Weights of a small GPT-style language model, trained from scratch on English Wikipedia.
Size: width 256, vocabulary 2570, 32.3M parameters.
Architecture: LayerNorm after each residual sum, biases, tied embeddings, normalized queries and keys.
Training: a variant of Muon for these matrices, 426M tokens.
MLP neurons of a small language model. Each row is named by its layer, matrix (up: input weights; down: output weights) and neuron, and shows model dimensions 0-191. Each number is 128 + 32 x the weight over its row's rms, rounded and kept within 0 to 255. Numbers have three digits each.
After each neuron's rows, "fires on" lists the tokens most often at its 100 highest values on Wikipedia text that the model never trained on. A number after a token or word is its count.

L3.up486:097132139140180142173091145082081188144130173122137141138118142130112072081109146120145146153127157149118118111132126117111119111093115123145146131113138098177115131171123089146165182111146126127213076112159160106106131139128149161151103127196139105147097108194096116081113089110097093128125107108070078073168204113128162168141089047114200127044193127146095111109131105134101114105121185124195098169117135144133130140127138160148123060132066101130164113135094143131155130128095101120170163112125156140143161103124126143097148153182102136111163106137148055102107124110193099101
L3.down486:130174074059126127092089146125112140153130175197096098136098135150118146061193138128118130110085130087165163118117187086121103108148150121147092145135121161126075167068099121156056127145155117197167174112143128105117069112109174086098133126131119121187185085084167168150123147136107149105102148154158135091158070131145148119123115156169114147158147094179238122113140151142136103111167147156131142146127099109110156158183121114134149123124177073128125134119139156168061183151094142082133121168107094138104132096147086124145111117154117161066034125169122148154166134116143173115
fires on: "or" 37, "ional" 12, " major" 6, " author" 5, " character" 5, " curr" 5

L3.up213:109100045132128110123122138148086117124101097062108098069068127063076178172096127110118138142111162131128170100122139133153165139129092109143101120112095109136159108121163171150141124168171079133081093141104122136144086170080124138091143122054176156136118107130096125115140150091127148084113180104141083148111150148107126120160176175104144136131073147191159177159144193102140087107129113134180105127101090108108104145142161126112163173120173175138138098136161110087133161146139103127083127047157084113142122107074132145149157124133171148146183152138089142087105091142115170174
L3.down213:189137164110126106102158118094171182152138158096129193164138145184134064132167053149182082075166137124152150187111125107100096099140152127121184148171112139103130183158142110180120114124100184112145127111123084150191068121156140148163114122203145108110174105108166151133110084100122106138148074116092087133115102126132148145052116139113160157145131121099098105131145057141128159104132136105070127103173131150178133080062112110151102057149129148092129162021063178098138087167098188122115176147129117174076100142176125104044127173090115127110129102174138121128154086112082103097
fires on: "ur" 36, "ourn" 14, " Total" 7, " —" 7, "R" 6, " her" 5

L3.up553:155116099060177165147137188145103196150087104148128129114170146149169060157154143139150123145069100184141171137162147125136141178129103140118154136086126084173175104164110091068097043107141086133157169189173114102129104085135157087144187130175134100138156123092188078137152107057086147111105123192114120120110053104112139175143118166125159180118161129104137127147103150188107121083178153149136111137149115106176148140092160178126055142140150111147154125155169115126165134101132063147154062080124103042166089121124125142153094102138103137154140086099075123129115094143137183162
L3.down553:181134134133086174170176146172076085077127153090120175150127152143146121106167096143173073127095098082114134156123162127155133168144134121114185127101112102120143125113142146108120153096141157200128104130140146108158061125142139086153194117158112136097124197131213087092140138100136192139108183184122125125132119109147134174155102135054119128100127117121158161108091145157111084109109116126156114150120090104158133115059122131103140102164160109146148144160143117122140165106180118078203068132118169094107138098106108137052126110134146070126161091060053109092131105098178109195
fires on: "anc" 26, "ove" 15, " stat" 9, "ve" 9

L3.up156:102218157151128180173123173136069044136137057142157149170049137150181141141092130109114131158109101088151147178105154101142106110124184086150121118112121124088163088177121164160128141127086092097191075130122106103158188166137144132100116087158153134107077146167122089111109150127096055116123164136203122072104091137131172141142133111087163134085115137129127207101083137139172117123150137131096154171169064165178107175175085153130133137133133152140124089183142088135105178169122106120101159101112168102146155125148146147107152098132078112111159078083108150124094154141161091124
L3.down156:090170104102164129123131106117114119174097150135151171078155125163174128117114132129134088166137143167162119148085157160168113121162169099146109199149078086070211071143141161164091139148110170161096110138161161185151191103126141104105120124090138146193121141119109132181112118150092114125119151122179110108179104098118147182141072141101149141116129148093136148162158147098112133116100097115106151083164142146094057139150108107157168174130110139126086073079111070093127160143100159113101057145083082125164140083148137112138113169148119087039089119070175117117140094171092107131
fires on: "\n" 70, " start" 12, " began" 5

L3.up2031:128103145077146144128126131074187162136100163110114109105146157162064172182099089115104117185110120113122100152162144091096169168127077178105126156155145127152158139183095128118134149145123118166152119112099072146108080189180152167168131123134086144109130188134067169080162133086123090110135160189137149128094112105165142133124163185135115153120081098053139106089065148113062125149170094068144126099139096104158101155159089113087141096137141077057107116111080174125104135140097132150129116060133097105117200143117120125152178134117122118109140137219123089154148159093187149105
L3.down2031:112129178120123140173085175122111119108230114079131194109124113123157134052133130072185120091116120128072081131110120121149075116193078147099124179142137118131095102118125151121169113130138174158132134134120151109081063132156145143171167146121129173171074102135129072037161126115135145047119116093139119136094180163093103143150113142171119134131173157188130122111078138106112141079015156106142133140152052137143145141112104141148122173114142150141124158151196117110170113154148134103145078187180083126152059124100110100109120117125177176145104122078095149190072102094092190129
fires on: "ort" 22, " team" 14, " final" 13, " ev" 9, " event" 7, " compet" 5

L3.up639:126087108122142154124207184120123161096151112108092118100153138095175170089103057116170125134075163114150136123074110119159114134117141183122151105162107172096158119105125141112170099114126077137103083126107114182136194100097130157091174144144202135156069091131120156167174157171139102112114121169161146156160106113098089123109060112133190208088082123184147089153112160104106127065153098160125106071092063156096079176126101082113182099091167162146139110113097155175108140119102154081115069138172163108103104189189123145129076088163192078102156150123100133176084135109153108135
L3.down639:162111183111157138136133105188099159150129101159154090117168161150137056170161114090117103181184126188153139153115153124121118134175100107141091110152126092160183137137141096117111135121106141137130163055088040164128161148160115124078099132134190103132031159099118097112119110099135150107144120162130126133103159179097142094127139106122116081097138067148150129070099114137080112130164143158136122109087093175113136119156111084121121118115209169165181146172170150148124187123094114161112107102140147089090172155145194105156202145096110106153089148142152132132191178135156104163
fires on: " Le" 57, "age" 12, "ody" 7, " Sil" 5

L14.up382:147171113109106157081132106087118137153135149081139115162116126135112098158120122183181118092082192103146145143092111121142130118195115161140175118132130154098059085120103087110137121113136092100142126151112101099026124097123143143109133081169110125123097167160139181123138066096151163156113116192133164223166178219145081144134139192128128083117135096190096059114146125184081115086076135173139105152123130149090129125130126109093191117119160110119142115137078087146165097106102091142098134139119107124111115206168079144135117153142135175115133106160132134137148126182153179151
L14.down382:168213139157163158130100079067135149157173137108106156097132085169157135138126155152177083080153146107074127128069138073076133117131089170106138116153134164136094116129106151187177158110131113168068087096124087180179122125159176135128105157170149183107118123155156133046136124076149136106114072141091068126125065142167170090117140151153104122121121106209110133125134095180125136090124104134229136156125146064116105144145120109130149159101113101110111102089132104185156153102120117086146150149134127149086132141106093171187132084087103163123098177169144158080102167187105128129
fires on: "'" 12, "ad" 12, "z" 9, "w" 6, "h" 6, "er" 5

L3.up784:111066057111152084171143113159111094128170082167107146123122167203144129155090157130130111155165150128158196150059095165083153189162122122074124061171153095069151141114104152078173112176114176131135067135151191117172139071098162116108177094129090138157115169099189126115117184079083194140148089138127156149117196127143102149149138109135200106145129145185140103110084142151105142103107167163120117146105162153125110130097136120036125128089124173047164101141196133147156122109152134075155074049128091066101138125078134122148100090108108157138123119100131123128118141121119115151
L3.down784:145123179182118138099112140104102084125072154099145144124118175035127053112194137097103139147168137169115061120171152048160138159111160096071110149127105078140108145107110082146109140133123155112160163111166120124171087142131112133079105128132131137109185128124117117154137152083125117112083049094124142072142152100091124146103134162127131095150108115136073140166209077105135196165117029094133197108157138167121174121138076124203119077173111104128114174114144120112126142103074118161044151140198080144147130177122122118167141107166158131132095102132129073147150124168148158111
fires on: "very" 17, " =" 13, " than" 12, " is" 12, " any" 7, " may" 7

L14.up970:121152129170128092137098141117136127164119170170076131138109089138151137132099147084128101152183126117086126161163139146113123142134149135139093147173144129096142136123130129132095149142150170107159169160163151185130093137100204103139125096101133164168107065145153115165206130078047238098140118092100109089134064142114170144130157149107136078124062143187177119133120095078113104113137114172055110098181055054141098167099164172113080143154154085120158148136153077120116127133113131112102097154098215078207105132089148137099095175205131104124136125124104141127146093123099125155
L14.down970:110169096117203091157150096176121123142141166155144069150083142146147184090149106080118156084132123133130082126122138157145165102169131077150120167167102167126101126101120113074125160150124091107079126162163066110183080076148162106177093113155125119141177149045178112159110118102094101141078122104129109087163086111105158185106127146065169104141095139123113122099116144120106131136176111148164128163169121191171090104137164126137093150183097109146135100144168092139077161122112139161109137125143104103146130156097082126120162140134171095150131106110166102189073113135106152194
fires on: " of" 50, " to" 22, " early" 7, "ary" 4

L3.up1292:126103171155150196131147116134151101183201072134131161129057115097172149145126146106139149134129151145131101159140110157121097144182184143115154060133156145119076091073092171127144113113081137114188126105172136127124163109151148186135168079120131054149040110151197196072133170174108113150089115180161122134084083130125126126108143129121167077130113174108168119115115151115167116107124138080110159148145094149159085143135160123127149119161126147152112078147165148193167225107164130132127157159095098100071115110135082122120170141221115137115099141120145131138126153119146115096
L3.down1292:205204095124146167127136114074101101124137140151072148077134111137133144142163075164120175114063143145055168129150134142150106104102182162126142114116088161092091077123092131167056126211147153151090093147107128075143144095119120166136147212094104124122082123137123118156143125065079129154144104215172129092056145148142163120121097151100083107179137100104110160110145145135093141157137132113148164120128059100111148105134162152178084197107173097174110137121106133104121117138151123117095093137083105134167115148163164130118188123118146112140062151070111166130149097207130141179
fires on: "ins" 32, " start" 16, "gin" 8, " At" 8, " Record" 4

L3.up161:119110101126093083173170146138152102125107164159096137176127132147164156117109131150118107047126172133152168070153191175101124163184083156090201070151177068035067095124088085090142108165137137095119153128140117091116129089206138127151144132181161211166053189130171149157113130081129091118135151139141123112155078076159107122140120133096123172056058094127176117098138091150123131107114159083131057161145116151157094111110163124132111202148113117152137120144113124124111175121092111143141089057133129148132133146147189173108119111110156112141118131107133123141140078079161116128
L3.down161:117128183108133118148115156131139167122114154102163140153147165127151125244063151130161094143069084118100118112098157106141137133166083093114099113139121104164140090163153142138114190084174151107139077122077130090165097087094110127107117144096167057157148127127160098153108139216129089088084161107152127199111079074124179201137150107081109171106083096113092113105189126133127125117099112156081124129151125176080180083146180118118159095144142087082109114184116154126135116178158148150116146077097101147086141183097074139107129120156187123193124111112130129117114091130142134139
fires on: "ped" 19, " moved" 9, " village" 9, " located" 8, "port" 8, "raft" 7

L14.up1031:158145103136115091118127117126110148125075158072122155147108168146089152193164161101081087173185161155163138102113158225094091149160157115165141121147128080113080093119135166125165107102127136086090096098105131131159191163137094144121124129113118141172110120082145139170122119065122054134079132100133117104084106124105099161171108154100166108167142150116138109162114075126095086155158152153158124118101084183066094091129125177100119120126133128109193161133131119118119123102165124142052132153072113105059131142149187155072162073143119074146144101080100136160093155125139132132
L14.down1031:182125108103084074153069116086138071157157151105083127154109130126116136129118152169126105138151095105129097139130162107107155142107166165193168069151123131130066177152145136135156079095141099144140113168141120127219182184116144149137151111166118165169144127102082132142138096089156079152133140102135074128118020141105088145138142157086087128145182159135134118134076128148156100138121130045109100121132178196111126104143085130115119122184155102085165139107168200084124193141122110104112135116059112102136115147113121114151123123132136120080129065144149156143160163062111102109
fires on: "ur" 40, " ass" 14, " sur" 11, " Al" 10, "ad" 7, " Sup" 6

L14.up375:169207101123076128131117160197108129105145150131170057111152163137106114163102173125093173169163095153131118008079139142100149150157108096112131132156100112067136143126096120173157152164141111115083141116147146125171203128138104113105088174157099136159102131081164119176106121097160180131103123076132173077153096093121146134154134114107090114089164113159107124147124109145091143034109131179126141119145131128134078069126121130109111145145174121171150093140159122171137157142110119085161055108098192134063114164131111117124130087065109137154105129090101141152131131095117111055
L14.down375:157181051075100076166117129159170120057152097171140112152112124117154097157093108081185135077145127115132133128112145117092114128168103146186130122147104153088183109117144141158102126109157093157161134147146127114182097155104129135135124128109085118104083122041104114154098109157100143174142090066087122059164132116076118107127123112161122096148130157143115073154152120165130182165160142172112106192104093134152126108144070121107107128050169133066061158102127173131101205117150153156102117159119140167119115133136105176123160125133124154177078147129128105171116088076130104100
fires on: " Al" 19, "i" 13, "ad" 6, " Que" 6, "e" 5, "l" 5

L14.up1843:100124087063124107140109176136100109146183131089097070134134120131152149087124086131096096163142161089114039160114158121186122128181162098160198098126120138123107038098114088083208141096140121166107132081142130142152124085169179157113078062173203074122138098137160128150131131078147113157124152198145168138122171186136097141117097163115176157086117109138116096059165106152124155152123146189197123140135142124146065137117086152086145124141161132128109100137165146206162090130097133124140123141125134125112104127128162103169157119081092109064107143101073121195108118146101093097
L14.down1843:143148147135146102142166141118055130089117199130089124103122140141133211142077154111118079128136191186119157185154097096119128121179122069169172126105179083074119165116121109139138067138153118120151079115084109171133086069075149124186142138126127075130092105156085138143130154165133145126128113142176138015182148138114119157186103102162102093144103101150132099217131118190148068089150119082131091165136141118142089131059091105117099123103122129114175129119136166108149098106102152092088114092102193150101140051142143114147129168133163140159170131137093105132170149130153109205
fires on: "h" 81, " Le" 6

L14.up1842:103133128132092126107144182092186133145157191125154168141156138167224116118126119090096059204100168110106131182210128162126141123103122134089168116148149094105065085131115106099126095117125178143053107131125092131134115161119171147134142094098123122139130105064160133122072146119121168173090157134115082123140091079112122127089147143139082146112107128160154113128128176160138133133150136072087149096108087115044089035016170180148108162119104080126156128173078181097170129129098177105070163132124138155145165106098184091139127120139106144179170073112151091125120133141145113137
L14.down1842:138191111121102146122127120160100104138102146111142062130078140110156142136082078133101118096112197104094123187113064085144114145160090140091097112147168113084125143138185142162148121139155125167117139161156073112159119149147169119183116181161060114119142126116088098138114146140107144121080141080086130134158156108150135123124142138174089127153165140132154174155095162145175165131125105044172099171165148132150048155143119159111140155211150125074134169114163158142077126158127149175130160077105093093084135125077098138154160185138111097140138054105163120161097118101178114118
fires on: " to" 33, " of" 20, "ib" 11, "ab" 8, "ur" 8

L14.up423:226100120104118137112154133158162168146172109109159134107128116176140157108124129119163076163138151106157158137107141123110152168145199117117112095052168137146092129138134115099081146132152148134090152117128115135106120133101110139157107108084105160140102144165154090156108112086101111122132156133111087112120094133154110086128171124107141136122160098116144123159110116080180090090130089190196112132135023120088120100110124090164136142118161130089147165106146175156166085134111119081237111134071133068071114111122114061080130153169146153129124077113120142102119163156113108165
L14.down423:105070139143143079152129095137142143040146068119127046157122113116077121096135128133106149101094087169126049160085183166123124122157189048161181093116167130103138124142143205127158111121124140179139135137125135128092126205178152126111095095126117138128117089126125085140175183130117141132139099134098126138195102152093044122168080150161088175141138096101083132142109141167140132136092105081191173144117160147131143168157111110155114145127125162150068096192094098099105126164120176147094102141151107130145155120106149170108165156117145127116151100110149180173135114192082107156
fires on: "if" 20, " As" 12, "in" 11, " P" 10, "op" 8, "ia" 5

L3.up1424:115106117169125081173125205117053181145154117095142180098132145136131117097134140148100131178112113146154118186174120107102155141115099172182141164123162103133125078176161138107140122136147139137119149118166139092167188163169136116157112139081139153077053118150191119135094178111172100182118123117115119081157140115118072083183093137092183135164092109072086171155120160149139152137135081188182138171126162148110090205141100061114049089086140097125133103136082122177119086152145135127155101082101061129120166081101124140122134112123092121147090125156082119066101092126068116166
L3.down1424:125104098098136143070148112149136100128119068123116148137169106091137095172117174119106128153157121125122088097115077167085142082122163076148145098151107175146144089119108106111100114106215084146183080184160074170136154128154093086124184168164098141116119140088059167126125153139151173131113091109140112110103131173118069132084096135174086117053113152115112100098130186179150120186146152118152113116114104138095102139124064160091140066117161135164093161178146079085160165137087106105094124184109162076140114212143144154182149110072125178150154113093064121111175137110132172134
fires on: "ter" 58, "hen" 15, " two" 8, "ters" 6

L14.up96:129145111164150182190145178143146073112124152122111132197120103150155162090110110184128146127095139112161161126133167132120128093114077051139111116188202134125153109117101117134110226131151121168132127192172145073187164142125081125092120117157126152099137097146140114070130181089076109155085107182149112159118143136104156140124042117143125097108160097073136100123134082106122165194112103057150163124111118096117150117152160144103128171100149118120127175167103143093144092110104091110151111147116184156127098140095117106091083122126204158073081105156091088153069145129161095121
L14.down96:127130133196133101151102148129135146141128105150130159141109111143167136074082145161163115107135184129080134165163148115138132084126107140159102046114209079132062135097080127144132141173117066109114113067120059118131161126111117127110158146151148143160127110149156123121055136119110127126099118134155117156107147144109170110116110127139074190092186161214133116119108123163176131142103113076133154077139115128150133120123148061139102107114153114068120161154077159069194099155142131018107114120074122157157122134081165121105126173128122115099103060132129112115095117133158105157
fires on: "th" 22, " Christ" 16, " Des" 6, "h" 6, "ath" 6

L3.up555:106071134137115099080163129142164244084169140138101100058114127135140153148132151162143127090130097138137139154175123139160161132059130093121130082129179107133136143170096103103146130101121097154077096214111156172132166115106134122135080141103166114122099100146110174156067141132181164162144112119131089118115091157120131158202136094100101149178110132158120139140126159105152143144094158129147150098153116167108110183142093076131075127116123157088180158082100114167110111130148125172133188115161170093127170060108135138110048046174100090153160139132072142132106121165106143113
L3.down555:113129153144110111186074119073066077147117113145105149213135129060094143081123141127063125153146166112131125094081129095160083117171175149124073139133106186131122097105086108118133147146056161119121121120194120133120052175122116110101154103150126087105098130120116102115135149132124156157128099119080150133151123159218196083125053157152107128098144114134119071152193095148112138114145125148160184123079148088101142179148149126104160120147121069121124133180148128166119139110136118137173189116128091146123155171146115164153111116116159134131136104058121167101141115037178132148
fires on: "hen" 27, "ower" 13, "ter" 7, "ony" 7, "rew" 6

L14.up630:122072065120104125129183195129068129124133167111165104128117133145126155136181154068081114139118158110115127165165152147120112111128088086118173097100089124138140138099145111092171151160070197117145097137155103151124126128110107170136149162108146149137133066069161169159123210104166161139103122143129115102108109099119143170146171140117192150114155131169172143157149153137140089062194182175094122128147157114132154081099139126100125179069130133191116103131115137154143064104147142125116106124135129106134137067046146101106146107146090184144117130106178142134126099177090093177
L14.down630:117157108131086138135142102166121140131125167144139109124090100086140139118169085134097067111102117086109098119173098122179100107174108085129115162121119166083093151120141162132086110186087191088174119139112071124114137132169110115133144130164088100150144105135089143123157142167098148134095147133116134200167068159130121117069208094096130118152156154140169104189180158109174122151223163071179102241131100116137073132116103111134167095118118101090118071139134122077130119127090124150098183123131098104157154123149190136151098146095129191166049111127141084178120066148113098112
fires on: "ing" 22, " to" 14, " with" 9, " against" 6, " for" 6, " into" 4

L3.up1659:095082102120143154086124197132142099059144143117110211133153132106116132162134149156130076045127117084142157209147140081125123154185180169148107139145105068089125123076180130094161178096158147143181073120087108126081113148144144133137154073158162049166167163126152115117119178136108130172092122084139159161152152165120085101209121127078148119122093105139148114081093196132164090089136109097082166117093097168129127124190140127110141133146156092130154135089177143118149147133202152096161161099168098130131122130092090144180151079136095085179159083160139121125094115137126127087
L3.down1659:115125071154106141117124109091136119094116107095128144154148188092083092170173176166089137121115114134122132158102142136163113125122177131072104111165112153165097166115124138162121128149139176116114215106152072128180185144132141087154109054171103134131229122047118126120120110127178176147134116080187139119118152158160100112103130135215105173061173168112113094166139131154114128118144151145088147125129110096112124128183072163160094096106159139128107139118106116076129075139086099132125124072130169195101135124146135097102108193097127115170162111127165131096104172148127103162
fires on: "ow" 67, "ors" 8, "ows" 5

L3.up1985:180110150130144131167151063160138108125181117121121116117131182176133078163113139093143100135093133089079179123160105116181103107041120098127140188074104156069157130130130085147141126133155139173126063136156149136167111170176158161076138117153129085170091061102154173112081147167080157112127150153121081174094106135115159121202191128098167125169139159152108141135140132106122115155160142126118173192138127163112173206129071150095090130152143148131107107179088122090089125056164132085108150182113146100115160138092161132088104062178176130139177134136148180157118172152127077119
L3.down1985:168145147154105115113121079169153098172108127091099102127177142073093133076172115044136113120147042120167126069161094096122167106100119112092124164071087184088145097057126156097105158128126135104108153109126079092162093171126076131120148097139113101065074144081139144106117138157153142127144170122185092151076080138104155146117147154077120105133077113130174140164107126152141138193173114100118051156135126153141195123103145128101112111134133128141072166179167194203092196075119134169139157119145143129121126155100104154219077083205130150143136143145138088079203103166197117152
fires on: " it" 51, " its" 25, " all" 8, " I" 5

L14.up1286:131125125126134146197162157122117118170150178155079110175132111145102164103095158188131069114176141104093168154123146130148133112044143142189130150120176092174167103156089120150130156155094073146180107114118159127166091143131159102133168136133180129097137141163086190109119136131079139109126157097087164117110162152118123117082097148138150196178141187080083179104125111089132144177144090097141115114092102111148094152195083155129050112091149052182111147134173117124149109170108088151092141111211103145091125125084104142101119116082134153155073131091175092116053143128129141089
L14.down1286:098082127181094133132140196137154136083148152095133178133105085122135130071154095159093079150103103143174109092149142130129136148213087054119153151118155150132129117152100139142115137158179118086116159100132132119140171102147132111131117102037074153165084178102166129174103172161118137082110126071095112153131096115159157061169170099149141103137143101174144064109179143047090119140187119151141124168179130153152140150057124135156087135098130124087136160084092163054105147164125124126174145135141060156104134134104100107111160185141122121087122133073196150123137132091161139150
fires on: "h" 25, "th" 14, "n" 10, "s" 8, "ts" 6

L3.up306:128059080126090179139164102129090129163118086144127103097080146148113163113157166112152115121132119139095141093179145106167127166075122111112143184080159067101124167083090136157127123188089170138092085123109143162172074153177133090144099154117188144150120084169132089117088100136095160151115156173144168118170077107159116159155179153074127138111151175123086149091178114095136145118105171113070111145048062117142163166128136132109057163123101143105161140172156159155117148146100128118155120137156106133081165196111094136070129160160130115112123097184144145123104121129135112178
L3.down306:115123134100098117122095145147131083111149157234091133152143160110113106169115101098124142117142052129094185110138102106095147136117147135184178117118152151104107110105152191108123108128065129131127071169111113088128164179151168126071235118117116093142164097120100100131098190144130215170111097113074121128117133080156127175146122156146096152176121107108161167147128117146098119158156143106101149075127175138100155175109185145072089120089095160108134155130121131091124155136076176131112120121105065132111122082124114089195131057180151161130177116153141148085144157119110147094
fires on: " it" 67, " Ro" 9, " him" 7, " its" 5

L3.up1121:100037160076068187134167135179095133148103109136104117108066131115114173099088128165119144120129110186135070097128073190150102078131114143157156146123100140177121130111095095147153179106146086154106069130198113193111171161080159090143104110148110109135104126123158115098188134102059123126161173131096123161163131125134118127163088099176142097187091100122133126124166128094145073155113100103143189158154053190145105166088132153214101107141119129115158141060137127139200119100132108128124145124132168100108108142108094118174121134166147105190153152120171069083112142140167137195
L3.down1121:146056104169130099129120136139113127138206088197087188150113147158167140126163103145063128138151109142075156101121152119133165133114146147161073136149115113133114124119105122134120148167104071091136154066136138095130100157142178131132071169110121121104136155139080144168097113079077139091147108090139138135084107144134179132133163094199135054132190111140104117151229088178134151113128109100138159149084161159151168088084142138074124120096137160121174112135099143161124166151128124124115169142111196087118088123127181159111126112123187101052122136128151131130147146107150096133
fires on: " con" 52, " Con" 14, "p" 10, "me" 8, "min" 6, " P" 6

L3.up274:159109153154155180135106113172120074107107092076153083158131135152131162137118104112107089201161152088193178170171150167098171160138089081108090101114138115200105115111112196138113190154114113094135134154080099183074202123145121155128048107125161094106100103079123137097114142109124087158170137177122148129147127130153137102093129132165109098090150138074231139095115124103143135172176193110156131162135111130122080175174092121153108132175115121136134103106164076130107160125116112141055145147179164138102181115135134111101092123143093148122177147087150084143102104176181149143
L3.down274:102077119072152096140110121098207112013107111159132154139173142097150148099095131156141096099172074224086189174145109080192115125134168068117131173102154105039121157141171099118145175143080098106106127135179168138135105120153158100120128157147098136116165116123063129134165163143172136128139141134140134095153144127170131128131097115115175120150147173135134083106135105108086101119154111135133094043094126165146047109174145122155179084122103130058116117095107103129136190075118160173145110121090140077148115146146129158103149147145158146139082130171153158103110115142147169137
fires on: "\n" 46, "anguage" 11, "T" 10, "int" 10, "angu" 4, "D" 4

L14.up1930:085071191119186153148177165157132127130091130113092132142061175151147104129190132135111111103120176117133122147076136155173151094111140132122140135182103126102150135081116128125129125138206158108139065149111139168119125123110130120062112130117159112114116169090184142112154049125087132069143194177169119119049128179031111069193164080096170107122137072130074140131145178070183130105184159139110067145124098132124178177124106102129135133134083085075073063157151088148173115211124135117151114174133103125116110111137115082127121119149139131119150103149157134082129109153162188162
L14.down1930:132099212087118140144148173102130147118177145153122112128132137140134159101182125157084121103096146110145142119082080103170080056133201117222117120180112109046103099178116100120072187140162109131127063152121121130097142133069101106104082047123139124134154151129111075102166142135114122129128145145094105135089142154147172168192167105107104143113078168150077148108095143086067087118148121161142114130115070118107145133046143145182092159127070125122194133093115060139156155106150146089138139075143101128092164125103154150174128120172118131170126109157129130119196147087169145136
fires on: "ed" 24, "s" 9, " Med" 7, " Bel" 6, "at" 5, " (" 5

L14.up1057:140122139156162144136137105138135176117140090135129155151117156112106120098164104156094198134153140146129135054179070075129081113129163110137092082167128089114155124171110143108142141113180136147135125119113163084163112128145124093141114077084102112082103131114166140113159140131164132109080094139155171104090104100104145081146157107108193131111149063112122133173125193089148064127134202162175109199083113201112148182156131097158123166112056105149109154174164092154145127132130132112113099149169078148112136130151188110123129116175135148146129141170158171118145106184053148172
L14.down1057:112136176139119141129128137114096130118092124165155168101156177109198125156143097195118149146099111112073139148115147111089050119156114152132165143117154154113096110151143129147121158142128131084115175133117149094049079092126147082094104096145097187099180125136106157101133158123153128164136149112079150105158089168094154131175172150131111115107182117112155163207094182106140082098130121110159132166137110141131123125145153128109111121097160127112126128151119065100136146116074098069056126116071106113154125138112125107123121117159144139137125164171194143137137138196117121163
fires on: " as" 17, " As" 12, "s" 9, " who" 8, "at" 6, " which" 6

L14.up329:148071136071127123173185143129188122101169155089109153146164176127085153161145167106078105157101082087147101165161117143108127116207115124105157036145136159100151072101094098122145143202111177125122181099146130121079123120047169106177094124200109102074129099133194223139097146156095117107169167138157086114079166104103146160126165075132096115184168117119174131127095116098105110087125172151101086162132139170140124141100157133077104122118126188133069127091152136131060127147150147154124110101154194100111128141116102113090130150108103182119137149147142151084121093105149136067
L14.down329:090160135151103158089142127093147135197134153181173154149068070164129090159152104187130162096124147151067053084182111080184165114099092166157122145150070160114090117131120122069130091134137079164161110169144131139112113198132108102090164146107115121132047158150155146146107170101140112165159116134136147197160124109097149147116107143188154149114114169189123095191088122187138129100116093124089097133149110064083083122190158149123130098189129132178131098181112129123113127113094092195116163119127129113100161131074170140121134145098116139106084111115105088167119151096116055105
fires on: " to" 16, " through" 14, "ing" 13, "es" 10, "/" 8, "." 6

L3.up1701:139110087159157134120159127186047200123117145095134138112133119183172095065115133105100145142080145233135130116072138173131136110078081079158101145073134145123171151111113169076119113078148095078135148099150134140148126157101120142152086167064143072151114101161156095144121184110106154169148145109110131045118102089139135111070114118135116128173169127117145194140145144104092134100172146156109174184151146092187151153115152103173114156120118136120095057112177164143147110069112134102101089084115162167182103166108145146127096120150109109119156091083116103077150167189168127132
L3.down1701:122134097085152156117109129235104110136146111090102149154088156088137086132107147164157106163161097153144084123150100072147080108094109087153166115152155129102119107136209079129104088161165097160178103127154162140099139119129142174103150125145125128117107124117189151136178118131065083159121136184122066097152186131094108166114098101129066168133155153144114115091116137155164077131135083192170103133162125083099179175135110143148117164088202112165086159096131140111182089138112124148136071054125126075172068166142095082127190128138116102088099080137118173143102119171113085057
fires on: "ands" 21, "ces" 15, ")" 12, "and" 11, "%" 9

L3.up1331:171186147138096119135156122087131123160145144136156143152093155158101052121137129175166142175161098133135113187061123099150121153081106137188111156130127049185091069169159126087128102146187140106190160123137108077152222096115130149115089083158123129091030142162135057090135185094141128109157147143123188134107114155151176099116102119054211144096105115103118167165154084087102094129212128142110109193126131137095137138107085099149121113165148128158148152185140124161127135124106092140155123105122141149146185127126147167145136105134176157078098155135145103153095129116188118115
L3.down1331:141108128116138115127108137118115123137065136138085167055109096191116153098125126125089161122133124102134133107141064162147158128162105151075149102149100175071141154126100115165130115131150124125125123083168063103162098160162156105136096172141116134132146127154055078155164186209170195101136092140123120117168111193107059119116141135125132160069165134100109133138174157193096113098080179098113126101113156101135152201165127136108140132106148130156140117091139151140067157063110129150057074141144121139173191154112105195120139067104116068095115112171178171102148078104110157153
fires on: " or" 18, " and" 14, "so" 10, "yl" 9

L3.up1396:136152122107087146144155061152114058162186152130136108084191126189161144136100156156090126100103114135143098160127132076154132152144122136072161128155157040089144154066157133136184141122100139110158134124151101139125122082137106149132123119146146162137059098154127141159145127150102052168121096097092135095117110112071170119185147136119145116174050155136124165113121189195107108129073112144044132180100119160131067138161165101123081115108173114092157101104150132163158144136143146106096104145177113126105180136146155172058073150128168159070127179084115083178137088150124073153
L3.down1396:098128132136107114143143097143125103136144118087070134111119113178159111064152142113125112166165152104152109179141158076154134122127101139094148087156142133147152066098052129169177161129062136160071164134132191153152168111195106089168146120134129144131088154154158154072072101106173122099140158162075116136183110112103177166113135106142107060171091165103137099125127181104134088159117145136085129113137165139117092126108134153126092166170185126176110070124112186056130163130092099108104116154161140094166201138083071122048125129136055161134143131112067083125101094170102141111
fires on: " York" 13, "id" 10, ")" 9, "land" 8, "ida" 7, "ts" 7